From a checkpoint of a small transformer trained on Wikipedia.
Training: a variant of Muon for these matrices, 857M tokens.
MLP neurons of a small language model. Each row is named by its layer, matrix (gate and up: input weights) and neuron, and shows model dimensions 0-159. Each number is 128 + 32 x the weight over its row's rms, rounded and kept within 0 to 255. Numbers have three digits each. A neuron's up and down rows have the sign that makes its largest values positive.
A block is one neuron, or neurons of one layer that tend to fire together. After each block is what it responds to, as a language model described it from the Wikipedia text at the highest values.

L6.gate619:153145156105098151145140169117067155133104125128120087140139111158121187135137117159148199129159113126153138100109107109103136147134176130184112178068115169097094187109175173111137093145146109122135106165131156172106099140096098160136160108199174124127125178123150142127143127097144144136102145085154131119115131145130136074150122158104151126110103122115151134208107122180091158090159122089192088101121160117159124124118119115143167185165075145044140154175140150121136134141167068
L6.up619:135090153133153154110194132120099205137187142134115061093189088108170097120083103141098140142147080184105130097048101117107150098161192098157116083084120092130040127068111120115098080029105131162101148136123168104115151208112156156143145140179169081134093158181157163106106102177139124088128120116118143086077114144143099056122107175082158140157089156098201125200131122138116120128077161142106089121142121147136144148133122121129127084081117107133190145077107111176149138129171076
Responds to: Organization and brand names

L2.gate365:074109117172162137129095102113089155143114193073127120094188089109114095114074102104154157108145188149108139174069093109093170137079092135130141068146086171072149140151194105142164118084111149101198086124082109070162156148078119160172091140048113154153107188069128102143101117136161143068114087102162073158135117117064125164106160113118113152064129166099105125115127125161137054102198118119156060142138120167084161169080164120114183164089119134102111104132131094122120145092144161
L2.up365:137176133157151154114103158197129157038120149145133129117135129130128101153134120072167088096142176109117147094156101100130079150128070120114129107055116114105093154127058127130133128118174201121154147203140135085168110147090085142125101115121205152098128179100096157099117095074125099190102083150155161116138148093126122088138100069116055091132070128128138101095116126088117084154116115143076062143122187179119107115154187114120133120167118080130084127093126161123115127167102134
L2.gate387:155152148150102183183111114040200072166098146113159067146116114094112195132104114165109145072149141130144079152077141121112116149114082160105147099135080072161143164105090095095146144111105149161139102113093148147151102117211163111096155139103117143129122143153113115107108130143133187119103116110097143154120148114117092137126148137191148145129146143106167135076084124087132109098186101102129143147135098129059148154115229117117171116170157085113097167171127098132154089131086167
L2.up387:128118160091183144145111132096152068132083079131092080131136136101100156164155104172109146038100149159129153146110132095151122161115025114167148112129100089169092165131135106154126133137116144159115083055115121137149116150182132135109141067118148127143142106194132111162126150159101146112142160169113146187167140184125089145147126123184112117114099133137092154100134122122142120127115116158083116124127111182170133137081177101152138085159107220154098136165113090125125127092070150
L2.gate602:108134105130161151161051100104168129155136142173082128146163167109122156126101111131135118151116139114126142151134087123107045127152177155085163083179119121139143107131139091127109167159109138155179151082125180121168121135107109165163136151050121106148123131109128159172029198089177163162128122159159123129138095134147140186126128112161126142086079182143156148104147153136161119151149119096107123226104084135155130175112102122104156152124115135158152086147141150174135172045210060
L2.up602:179179055126190146119069103100177161113154149109131150129133114117170180181131159109154128100130139172166139090162112080113145141126142195143111118081088077121114112115130112167180096139066139194167074126166164128144081128166142145122143128142181111179092110139119108163148140145187105185126134074142090159150075112175145123143114156071132133172066125153115184144142080180108166113115137107126127159096131136137135148166161118115167172105156110133148072185116118142129176111192090
L2.gate615:094153178126081130115082101127101188126075113122119118169150134090121117146114135082139118076153123111179115200125143149108106080129081110162121121142116129111123140097173090069163156173108110126108063125103116161179156113062053130118147173119147157174124137154155139171161115139085115114131159118145101134158124170149111111143122154110120106107197166095130198153134082187095189126136143070165140165146125185150102142107220108136102088113111109128113171118183155135136138084115073
L2.up615:142166144131147095095087123130118144109058148129148146153130144109094124148133170083145107151131100153165146133146100095173154153129114168066142126150122085134139142127111061078170124151083124225126104033120149153133163110211114064142150149141186126143157135131145126153109159132116140178073172132126154160133140140100126147175135123113141118180160133147143137108145116190135134112108148156127094099084143168128074123136182119111165154086115175071143123091154141141105146057132159
Responds to: Periods after single capitals

L6.gate648:079164090122136133138146127134108091097124158106160162101095106089191122085109194115106152127084168106113076183076127122086047129224096076143097084101123193135129141133187115172070097157162117139171128108109139133137106140066161111154102164124096139124043117138092125138164120133126121136113156104097139201061155060153113090127119112124154092087116039088092122085190141141141048158099090179112173135111172159144138158108146122098077098105114164134143090124111134116163149111069108
L6.up648:131140124102179130129066123139166159100085142155128139083113094157121139107125102184156103092127099151135158092139178155118088104124127128146108213158156120129150160153140155129089094147095124094137091116118069157160094113114119088122113167117127163134117118142108117153108142144125168160121007135091082164075122094135059164132146131145120066201092085110114178156123186132150061188124138156186176107129154115135110106120167097137160146176073143114174123126156129111171163124120132
Responds to: Score separators, name fragments

L3.gate217:091122056129093132118140125148116082127147139143094105123134059130197134153120163153113071098079125174124151158080111122168132109117054151100152164104105130169128102147166075100182138151112118160136091136147099124127130157117083110124146117110127222117105211168132135140118114192112059141120064162127102130117140091015099116132123072177113124138155114141172153144141170169105111180065135110090192160097151143207120124141096091154123111123146111114154116113154153190134086114121148
L3.up217:163068139166134089173148122136134074142154176071076152094092107115117132156105111200157111092104053168165150104116065102119083152115122089145118118133089115134173175123127115112126106154068121133121119215070115141173112085174109153155167135121140162145112141083151121141147202093110069135108122156083127156158135063063104118088161146152102138113093166196148104045113160126167103089124145130135081188173144144137153125113133124135094151123119134104174177089121160144179151128082125
L3.gate381:109101130118099098168052130088151118142130171130173119160148166137153137183110120150125086147106094144114124142165140123112190125140177127084134132101080137126121174138142166144011136139095132169107180064134046052211073125149071122145083059171128109116075133041102144175142109087120144162111132143086125130147109093131072129115158108143134114106147158082138118104132192114120171145144111141136135105148131092060112199061129141102123127143125109107164156146112146110177109066136181
L3.up381:083096134112141088120139142149101147136128096137095121124080123118132134145127147156126170194107134167178148158112173146113136114150153150114181157121126090150101183144141106165164136139133199161147103116158099150151103147127095139155177106145176138167112135114098101199112135115170148126101104126102129094201115080131191118127194097123158139114162163118107137157096181126192171160069128128054135114123124157139176102128160173145112075143095102179125139081127133172121072113110090
L3.gate771:116088111124081112118118179148148140195183185143175094121079141211090103141116085156148174119146142131202109133177082136116144097167123088109109142123104113119169125128101161116084143128113081124123198112095136100149105110201101097146117046148188138146126165078145111118084144176108064127122137125125063229147119178145126122138143093157121095097116150105131179157182133134108140042118121099150129182149111158101148165167105176134142169107150105096145105131094186068146135159160143
L3.up771:137096124099152058158134114145162087114050095125187177089122138146121143151041126136114159167111076128117127114042084133150163100213115114117127154159179119084173171133141084130126118112116076151031122163117136042108147134171090146183144154129159102138044160129145145148143116154102083130104087169111179204185093130141127146121138127097140164184153136175172153142123143187183180154116069150138131116121134131117174148161164119108182137146096066080158137111125145102125088106102105
L3.gate782:115132133223168122137132166163103191121115156150143119103138114129160121113120122121108104132123124124160089097133107117106198110165124128149108137109147144132132175152058090097129143167114172106124115119141154150132130111088121114138169134105144112182111111083156101066170168174089132162115106128096117105174100121180110091129119032121137026096134141143142099135135099058134163127107124090128123143123124095111137161173160103171159126122131160054140061102046190123150129145101118
L3.up782:080166153101129155123061098152078106078118106167130045089106080106140114095119071139115060146134086130101169216146122127110082122100143092137142143096095129123211129112160107137083096120093099136162107108127079142167141187114090184124146120128138092112104136146181126126105118098123114145146115103118089100117128110150115155133090191133075112106127153163087147127188147112103135168079153142119133162096142146133132143148099094138163141182152099133119172131084153118149124112107120
Responds to: Date after month name

L6.gate472:126055101112138123100122077096146107146113168121155109158136092199066161173081145111192107153156115076123162117155109178158087145196118051120166117088076101120141134157143128041133110133072121186168062157165144162133131113113096122176143067173104123149115134135179152161155097145064105096154143150096082108126137096112153177124092126109092149065124163126097182166105214132115117151146087115170099135121173117135136145120126047136157089142124099131141169106138091141148121128129040
L6.up472:106124112102136126069162067147134127129107197166062123060148119164160132146107139121077127123118067089152167180133106138187183154146152100163063074152149142114148062131120125101153105112079107113128099103132184132099100152129113061148147121162164129037097101072163140145145111143137112153109097120184120088136145060110138126156091123105136104128115099082119116155135111126164114151092122151091188095149162088093129122114146112101107169187116128137055125198089152166114180170148126
Responds to: Date slot before number

L3.gate316:137126128144172183136096115082131141113137108138149123133050114166081109103074101135124122194150121133157160181161174099054128104127129183167103122120078095108120093141095116130094112148081166115087083105102157138128114082164151140145109155176137112195058054125130152162175131084120101149108104075097065148166116117118154082149174072142144140184147126170200128154129156096112108070107103063146127076161112115117140153085151160136120124120100159134133095106078150125124071118117130
L3.up316:164113150121118177090154109053134061103037102174091154098121153154174172125143118137143106061112135098122149144130158073104095195107171130093159087183082128072106056123121128123158110098059148148112146068150121166138147156132102100118152171160074108116099118122184140090119111121085180186145114149136081105120073167151081101098130141180107054146146134119060087099152139116118145110154136191122158094085077091070150144174088081178160128135107125111173148123135116128125121146137142
L3.gate643:088160177141105128113100124136160170167124139182148138147127047124097098122076153144080143072160153102041123188110100069135139145109206134121129154107090131094153100135067132133159090157132092119145197143124110138122094166173132173131110115139102109096084133104103101105124086168125077135109126091117144129109019158107124168114083093118121136145126098131172084105196105151146094125125162125198205090101111181143151091166128156101135103105122168183116139150101145162151144133135161
L3.up643:080130113107140154150061061140143153185098104199148129105134091103068149147064157128126151093107120123066142167093126100133125113086173140143150134081083104129139104158123180113144121154118087110117178115130109129147078198154092184094122134109101118090092138152137108133144076177107091150116134113119162116141093160104149163126107094102143079132137107110160132078169129165114113167092152135221177072103105200191141089148123112113133115078111134164099139130116110145160156170140184
L3.gate687:167129147140141176138156111031125209123111139115136146170088158171127076126115153166156189061094159080136151148128143129147121120147154164087120167176119096174163181130126165060093097168113112151108081184149135151098064151132181133166124091186138157148085109103079152137153138095091132170083136112189101186097124120087147159094138120138161113095081172120164116146055119100091176092136106151103114134132102116125113115106092114127139128084108123152088211166110132183103122073078130
L3.up687:167141145100148063139103122112113175134149161109201132182133097164104130127069125159111116099146045129115094163138085111146121124175111166109093127116057096086079070086102080106090141127110090081087109163093162125170118072154153107155122120136140107183077164110162089096142128125097102133145120130134137154113122077156152151122135048143134103091069115096176150133126053131117156176165114081130065120072085189191098157101115154123128119133109153175132110117103096114134129170109088
L3.gate814:147125194100127129128132191146133157105191135164231148209135154185127088171127143131125119123121123098109099143109147069111120155168144173149101112126088158184093122111077122173087194138078127109134105153156135106160091107142075116154156130130165133145150182182123148096168105182086155166075075121099131118106115113081146098177089128138142104141144095164155113112133134147193127130082168098224140115167121135160124169140109099053138055150111210171063155117151131138150134166119111
L3.up814:163172126064116108128130149087125119135176161135078143100120107135182099126069138214120161127131100141167122065149105158143105124101124093191142158106089115127142145095134163135191085123029160125117131077111144152145116083131108087171182132179126113114129198133120083088134124153148143139100098128143129114119156138090145146176143081109110176159114127086119115105149101125125148123124229172187064124132113146183160171152128167081123118105145182131157156084113111102146135134128122
Responds to: Wikipedia section heading ends

L2.gate28:117177121137213152089136083166135141083101116129101108111157106174167112149137117103123154147101107150118167136140101193175176105087137102184114097174113109129189115120144109122162074126126129133116111135116178156147148208109102154128157121130141078120101126106141156080129151131134137123173138148214130118160198066118105086064132171121120124100153149107151136128119112069105120106100127128143158108255116129109109143138117136118155183128081170145104190169171084137143087075082129
L2.up28:154080142150040098104084142156042129085175157123105082090159146127117162115097104149149091101069167127128111114141127143130165095118105127110103141120141201105114106143080145098141137076143148115108090129109127138073121122081111103171139145119108140220077180112147121110179134122128135142109181126144118174115168127141115091105108066155124110126121140156132193124073085065154096157103138124113144182159201094127107125139152136106116173134142110163182083078163164195141098114096153
L2.gate51:095126094188093146061126115110173097135150091092153153137186137130088116172149082147142121167106196141128108065125124121135102102190195128142130095141078165154178137080079168130136159105182156136143095155109159084094168138154152178109140137142152142127102079152158100167108137106128092117132136217128135161109124111138143118117093130172179142127114182157135103152119137033117122156148117171142114150159128159102155131089144141110050140099169112026155191122119178161146129058093189
L2.up51:178099104070083100130100111127124079054117115111103097146122146112117066127125100161156152126052136146121181129071140122133120139122101122183139130115130150118106151135200164120134103126107105066116121072122131089148123154185127159126127114159152134133104124121146156089115109184105144162155111121114161142121141099138129148081052131095147161147106119152161072122073163121156131080090092127100127174121148138144045100110135230136172137197017125057111139108152114164111112100093105
L2.gate705:141187122072154123131068134148164134021111111142170125122123068091114117176173072140125171161098115196122182141073115077131104174118079135127132095106108181108175109110162080115153169170194127119078063138133140129138153136107162102119171150093139101142136119126146101125127101149127184131110115147122154122146149173132094134146105163119161134123132162091137120111143109134149109137100116115171169160096171143129086143103156196121162119117172171100131144092125160127153080168082169
L2.up705:116128118131115114083086080158132120086125118159134094097161074192130128107164139129156176174107130168092149149174134067121143137150114139070144142087077187131125078123116132096140136120118116117116079107109141148157089125116172127133114170158115072095132052120175100139127101140145160158120136193140195169171155118146150121105153144141112149095148138136112135123092091108103109099078139156173207171143167127103092062094131123146126172114160182106130060112114164160102078163067115
L2.gate790:145126069185110144099098085153193134158122106089177149130088106187090100143087183116120101156093129191142145148135155131118141075128147094094085139154126124159143165130129123159076163142077130139042087069148140157217160078109122015103109132119134085168143159080160115112116142138143110134196115115103111104112132121112124090117105119138190169097128104081106120145119192126126073139142139122205083088125170152134137141160085128109109142123089175103139081142139115188141101115123134
L2.up790:112063109184121133099070043156150106056072106110087148121111092169136112169129126157153157177087146157101134214134135125136083095136171070107091112173124161108090121146164115182138128082182099121093130138146181166139156056126179067183099136119094138113105155147135105066102127082096078108143115110095130135104113130154137100075097086169171102161093110097136111138122135134108151140176144126130114107143100153112132109128115159150127146157092131114082190112160171141218091079105119
Responds to: Joining hyphens and dashes

L2.gate216:094146130110105113187103114130141110086138137156081156118035068132123172092132129151216173157107075125111086136138056157134152145138118094084114138090125130084142129096073138126091133127121125171093071108213175156135185114187087138118122092124163140140117133144132159190108135136052112118072123103126105163160146120098110100091128145095098098115168140082133137144106155119171125142158088129128131170117116177123133141164147108098123126130103033153096165124152118120105096130117163
L2.up216:108113173097135143119156116147143154147136145176108177142161088164122165101172123196193114146124140145095118179122105122103198109106112138118062164096127082155139181147075129140104116154104124160100099125117152140138123156157079123129137120147136141145133146102117126183124130180128134118094165121074119141109145083115130127097151130060100122114174112088163101133157161155115103152112102119145103118186121143134142080148108053127130076178088135113151172092152104138109101128126122
L2.gate296:149087131156167108102085142100177124131151151148159144101143109134151165096148120143141091075132090107182113142091159122134212124098189111107153169175162155065161128163147172113081109165051139134099107121176182131124153148104118137207145140139104098215097140185120139139112126126131128077151137095174032154143129091098128086181079147179135168114171110133151109139139138180147138136124080154112116119167087110132070117142050139117135129106116090079115155105144199129147151140192196
L2.up296:196176137141108148146099146137133155117168225144144083136156098128131134146152104114108159135187079089108129134135144152120106140100158146135121123097079113111127093092086086119111128145135141084141109157134120160115099068145108081119193158127154128089173134100153113114124143103098161123104089151155133159130095169203163160163114110132083166147094113119158142178107127129161173130115142114124171126136104140097163193161128135099113121141102125180130149151149127154088160151135070
L2.gate374:169112135124139137103121160113117092172149139071101108088114147160155138113160197136159123140143074144142115100129084129113151196141180142120113155126160129094128119097061111105097129160105111151138120092109152133136132148144102139190166099157102109137139163097132097141144118122145144114132152059128096140055123000163055071129094130092120175116101136110147156114179102094126164181137097113194101039077116115154123157172139104122146117114127118166173105124143211143095114056168127
L2.up374:117120137157087164130106106144087140140104099143118184176114073090141116077087123129166138166094148137150126162119161144016135128153112118174115159091082148150169091062118122131156100109173121093083155112069166039073150122124154130091126145153117186120151106139150115123124147100189144109134099106099200146223145163070102079177176114098126130170109173169142109115156167074116099170113143146140096146165156135130130106115119150126172098150130155154079106097201128139122097151044139
L2.gate818:142070171129179155140124106097117108139079138119131051168096091121108147103118149113091113093121096111098201113138088091143168123113126138113124125113112087102112086158104102084100150128107125132131133088141084137125170123077185040143167147163125113100109091090124137133125122166116067137139122065134160182098156154138106142105092097076086145157151156152197111163130193153087195150166117107134146155140120131105107158070104130143166126110130154132135138083135070134080162105145088
L2.up818:107084149149103140123134162113125101072146159136102085055088152128090125155118105144172170118124092150115059132102118106101161077129106102116127115123062140071119159146084134142071131157107130089117141122112130054091122126139098124119053049124081117150137110120144123142119130135143160114182059159127108183160114115134097129100101093145134074146111116103131175140092136115083157136137141174174124125111130120146149157124101120154145084091141060148118193110120170109151127134064239
Responds to: Space before a number

L3.gate153:099121163144093121127159133155097115097109171142145032182082146141149117135113174156088132110117104215166098122125128165167152084146124112104087181100105142127140081081141147152134106130121129118108117145130103168124147170139148149130114104127190105114153106135077121151137146178108092146127071144101160132110154192227126150158105101157039151140136108075174106163082172163162126131067137172166161141088093137129088117151153119200141140112151100122119117175152133163126076124144177
L3.up153:123118125085154130123126100114131095137097145146140059087056077123102185132077093184166082164103172142136094109136112128139141100116053075156124102079108160138160151073152143081188173155077149118133134144110116124100134144131124160122094099115099099159159126108106121173129144157122113113133089072047156127136133135122130184157041117132149201144168116114107098149144173141154192103124124194076105109132121095153132112150155101186105036164092107134101091118130134087108143159118145
L3.gate266:121186093083136153079097143185184113064113129184133127118145045169181105067139174069158118151124142101110139099178141160104122165092173158146184080137109148152073109114049157167138147147126155105141114152182101148129123169170103116092083117137092179119105135172146128102183098196146151091101113131135118159092187168122108178145183181156131101156101185093140074140120149083216091099185132111153195110124133120153129121157082135131078146137179139212185095111166170124153120112152115
L3.up266:153138090146122095119180105112052129123200211189128114091128073109182161074089182119133124168149119177156054133113148179155146129136164107148114150178109134124128183147124114150144128160132078169127110118217153134072139136092107151143111107142106153067081119109149129128145093108157112116122144108122155152152126103124121111114097130170121131106166156123109140124123089135164106105091117158192147075160137121090118180117057114191109104154186135178138155133145129137079010120147134
L3.gate437:136175087139115136125093108135187133121159160116106087118136067130095099145076119129130043215121135118116146133118143159110112115132115142128057136149155139111136153128118159104097126101075134148131153110132070101165181130141135148116151133088134166163113137167105101154113144112123160154110110178142125162127122100161123102177134103170133134117131126141089141125115107080177124182056083127197120125107148198068078128049167106123067081115126172109126093080078166087132104112151097
L3.up437:118138096137120121095130144091068087128132133150123134100146129125142116112084069098155151133204096094138120116144105143155141142140171077146144106098085141143150104155142080118148097115110171132138141125133103091175054139176137071127084160105094074151082107134156126142154132142137175124158135158135111130102094073117156105121162084124156110126157091063177130134123121104102105100125111103084015181169153120136170164197142176160082130107154123136090100096119117142114091144173090
L3.gate777:129066150081129184070108168143074118093125145121165178194135076100088151136107133152123153168106098136105159146093104144124162136142060082156135140128090091143149173101172129088125118143128116132145103098065107095136154134131116131130099163143117189111118194140172104122169182129159135087151089134095152112155132106134196131141141124127139107154148083189189105141152151108124080161154146144090151133059144182155158042185234163108106169160134176125032108074126130140091164090126120
L3.up777:125072202194150117120161108147093150069164144140165144151129064116109119122110126180094144171133096142112137127129137133152123145152131105152143149111095108146241168120174138102117109111142107078113122061150093081075066136135080141151142168154097075075139167175190119109145093093118158110135120168096137144113135189116142122052137120128128181159144154095130073096107163151152107125105146096106156179109127121151199139168166110138084138125099177115153191099170149139169108158113119
Responds to: Separator after a quantity

L3.gate108:087138119162097132087091097138134067135073098105143095098056030178098102133133172130137165119117062117167103129109125134165152141130141129157133103132089104106083134174137148149178138133159130164167135076154111140214155146102064173137143153126132118047163190136119106164123127096132133123080119080127159093171060068115110129158079178147117109124126132097159128114148086129124183101099142105219066154103164149096123168190119100118127091146128125099123172126154160135155146101141148
L3.up108:122111134117110099155178144154083138100095143166133127136122191149121162188142108125134137122147089155135104140152121123135162131154125174092176110115100083118131119154145135128199124119127141162122178188187112169131146154095086140120136140103128088083061143180127137152122099110178102152134099109104201121160155080156138087202120172131106161095167144120128107095161138111179109066148151114139058168063147096099087132184119180145153136155145151090119133048191195158097169107132136
L3.gate372:082133134133119177086102145134120137127108140083117124166110110112149098140104119139147158111145097101150149151087096172117109108102039159157141098163164204124113143129098161089165069124076159141128157177130146126191168157139155125106110164109166199151164166129086046163140116099099128070097134098084120083205084162115113160136056177072156143110126176072144160169144122104111141114143138164115067178122152136165120110107149153242148082088159061132065127072191115118149176097145094
L3.up372:156113123107067078108136145142144138166111123121138130144119074184098167098115106108146088118146089107163122110109103174167112116099120122114143103162108102118125145161096150180106151097113124171154146124131134117153150176104141115117179122083145164081148190078158081120144179160087152119153215124040174155096133213155113211159164144119137112127067208141113138133140173155133133193150131093111089130128191139100078153114103090127134081158137097106117155170148119130162122128132139
L3.gate552:042142103120182100143114113118168156161099163103132120116080176100107060192122123090163169164131121141150128148106117161148128115122147126155142136169131109113101095109144173180119144101159130142191143095117100122106104115129133157141190096132231137109144133143063155167132172088097137145051108117188080142170156122121125201136127175099121127112126101127125124093105183136075185151173128153154126102081116194111155167151060093075080094127155129140151115153109153151127076107171119
L3.up552:141127090082070098118114093122149212155118047107117102133166094137100126099106151122151091151112115178150084140171076135135139127101098102144124072118095184205135118155132157110175138108089119085138132107105169125145162145157152126146123107140122139095162120129116088117073128210179132111139101124178199091083068104099085132094109120123137125091074138137104103128097139134141117106112172140137156144047155146159116145092136126139152074121060144124095132134161135117188167148132104
L3.gate716:144167091186092122100112143122159116176140198118133138102072055140127162142124112103163121143168133128101141096120188174116127205181111142114097071144167136132175101069164171114158098119145094140104129154226121117140160115118193092134134135113140169089106171104085119185116050193080120110153166121139159148122166165110081105123168125121093088087124054160144172143095139143174095125169117146114099096114135101103158095125203114120144180119153096158206084142128134088105146090136147
L3.up716:093066065111079085133118094068074192104062138135110176166104154112163149159169111150134088184113202119133145111140150152140124110185114121124102154106162150138168104108092084091129128143232131145109124186095148106152126093144151120115157062160122195117109105104093111190079149124125099135072159169068086155130127142148167113087110132148127154145145112137121096147133195149082122180120156133194077166132075104066141180099165092172147141107162074135125073160138098124173161153114148
Responds to: Win/loss score marker

L2.gate17:164157032136107190136135162060124102151137125112152135073151089149204106082084152224132158168186151105139105102153161129109110134155137180147106173148088132126156084127092150182175072139127086127183157127070121089072146111140117163108134142142195095073085180099103139179084101166128129102174111141155207126115103129182140187103143086098177074076107080115131170094122137141127179143168107167188096066131140108129101154114115149115140144110098166118106144104138154095086176176156115
L2.up17:075084144135152145102120092167110110123112127117121130136073106182125114129155157166161120134110159111153118127132153124122120075077123071118090164168082111128123068106150113142161132123130110149104138088089144173117152057167120073110133111144147125116078107111145125167133152159120069135123123123092134099146000070105145115112123099168116114089170121105147151161146125120154164101158148089160126093113151140187158120076129128149103092132092120056095166082117152145141144146175132
L2.gate300:169143080101142183125101113117124076134137133142144157162071126149137095140109151148118164169181146176141155119075146120112192107200114155118153127100112073155075096181112128140144166136129110132072123126075174136103136107109123134166116117119194138099129159067159145129180161123119157129112137099126079136128058077121138200146085161147099132136197126129135146098126126184173109130116095138184094095113128061126123122141121137165193147076126166153124156128099201127167125095093155
L2.up300:140140166153139101210124108083201115160115163184135133119093154064139126112134124126193174191165161124053156086071138076121126157165164195151169119138091151139087110161111204136187094155088095146119109152122090082165136161173139114096176143118140056116107153095113110106145059135128077113140077119120190107126086084142181140140084101137101108101156112142167066143123121114078064113117183139167140126132136088144159077180130148127189212107141127158157102100139140109155063149098182
L2.gate439:115084062121122205108116093186131092158193169131183159127171091161108108076117149148185149092111105120110129146124126152184144162202138119169108130065113091162110112124124190122186092190120122175119141071113138154110122146151162134117116141125100106110094121078132099141084095143140142094119119152118111107132107148171101163161116109092150117114164082083110108143181157160145058115102155140153107108187105111115098159132093131121175146116153106180142125143222070170131067166114117
L2.up439:148127128167142141144116133155140156120077110109093132123139148111126141157145130165087126049134093192167101137117139117125085146140130231157099128143158126183148109144077127159145130112106162131078107106121145136098098136135129149056112148107150104131160128152123132170124105223090159119144155098127103121186138176144132161116152131080155136144150088099133133135098124169104100104109166102134136103153157073065103146054106091130131109146136107145110160105102090154056176121167157
L2.gate549:133102195144120187080128149129162142157146119149184107145085109143111117133143158139053124085138151104044153129110122036123147125149172151123121136118075112102088096104067172133120061140088135155127127109126101136100123160149150232110145127183068100098092113131140114147132143153112136132141225102096096127118085158125126184105133056046166152096079073149107133169199104116104099171136076072155155126173076108154139155118135143116128092113122146103107101117155098127086157123166149
L2.up549:122108184152152167068106135126182141165129095143171112156106123125098100156133168115092120093138134105056147128098111038151161105118156169144151152092118104107151114127052138127132110137069119144128133111135104147115118191158136223066182135142099073096097135117131112166156149142098130141116181078114130190103075148137152153121121091113162123097078075131125112191198074128127091169128124093169151092143066146142154142129128135122188091137103166143120093109146080134116184108155127
Responds to: Section heading closers

L6.gate320:083146091193122138104093098134118154116143133174171111073116006159065106124096097074111114133145120077090133173159156162149065130145172126139128144086064111141115124174113131114173135073132118123154113138071113147102136123182071144081093168108121087160073149138151126143074125163116068146126144095154143128122093132093139135105078128085081128112112101173117097098153135143135105089113168053191138096117083145127130090167121146132180097160086143125087181144119098147116143121193104
L6.up320:067107123181104111118093064145097157116169101166183130101125016137075141076074118096119157162142146086083113202112129159130059113088146177147139125110115118128173116196097139132192133108143084140182122111114138152122160103179072090076106128140134093183078139148133134115104118141111060158063165120137147120098099146085153142105093105135070125117152095159128078111183151103100097100095178112226156066130091123133153116157111152147135112148082148123098165148100095159142153151177104
Responds to: Section-ending boundary tokens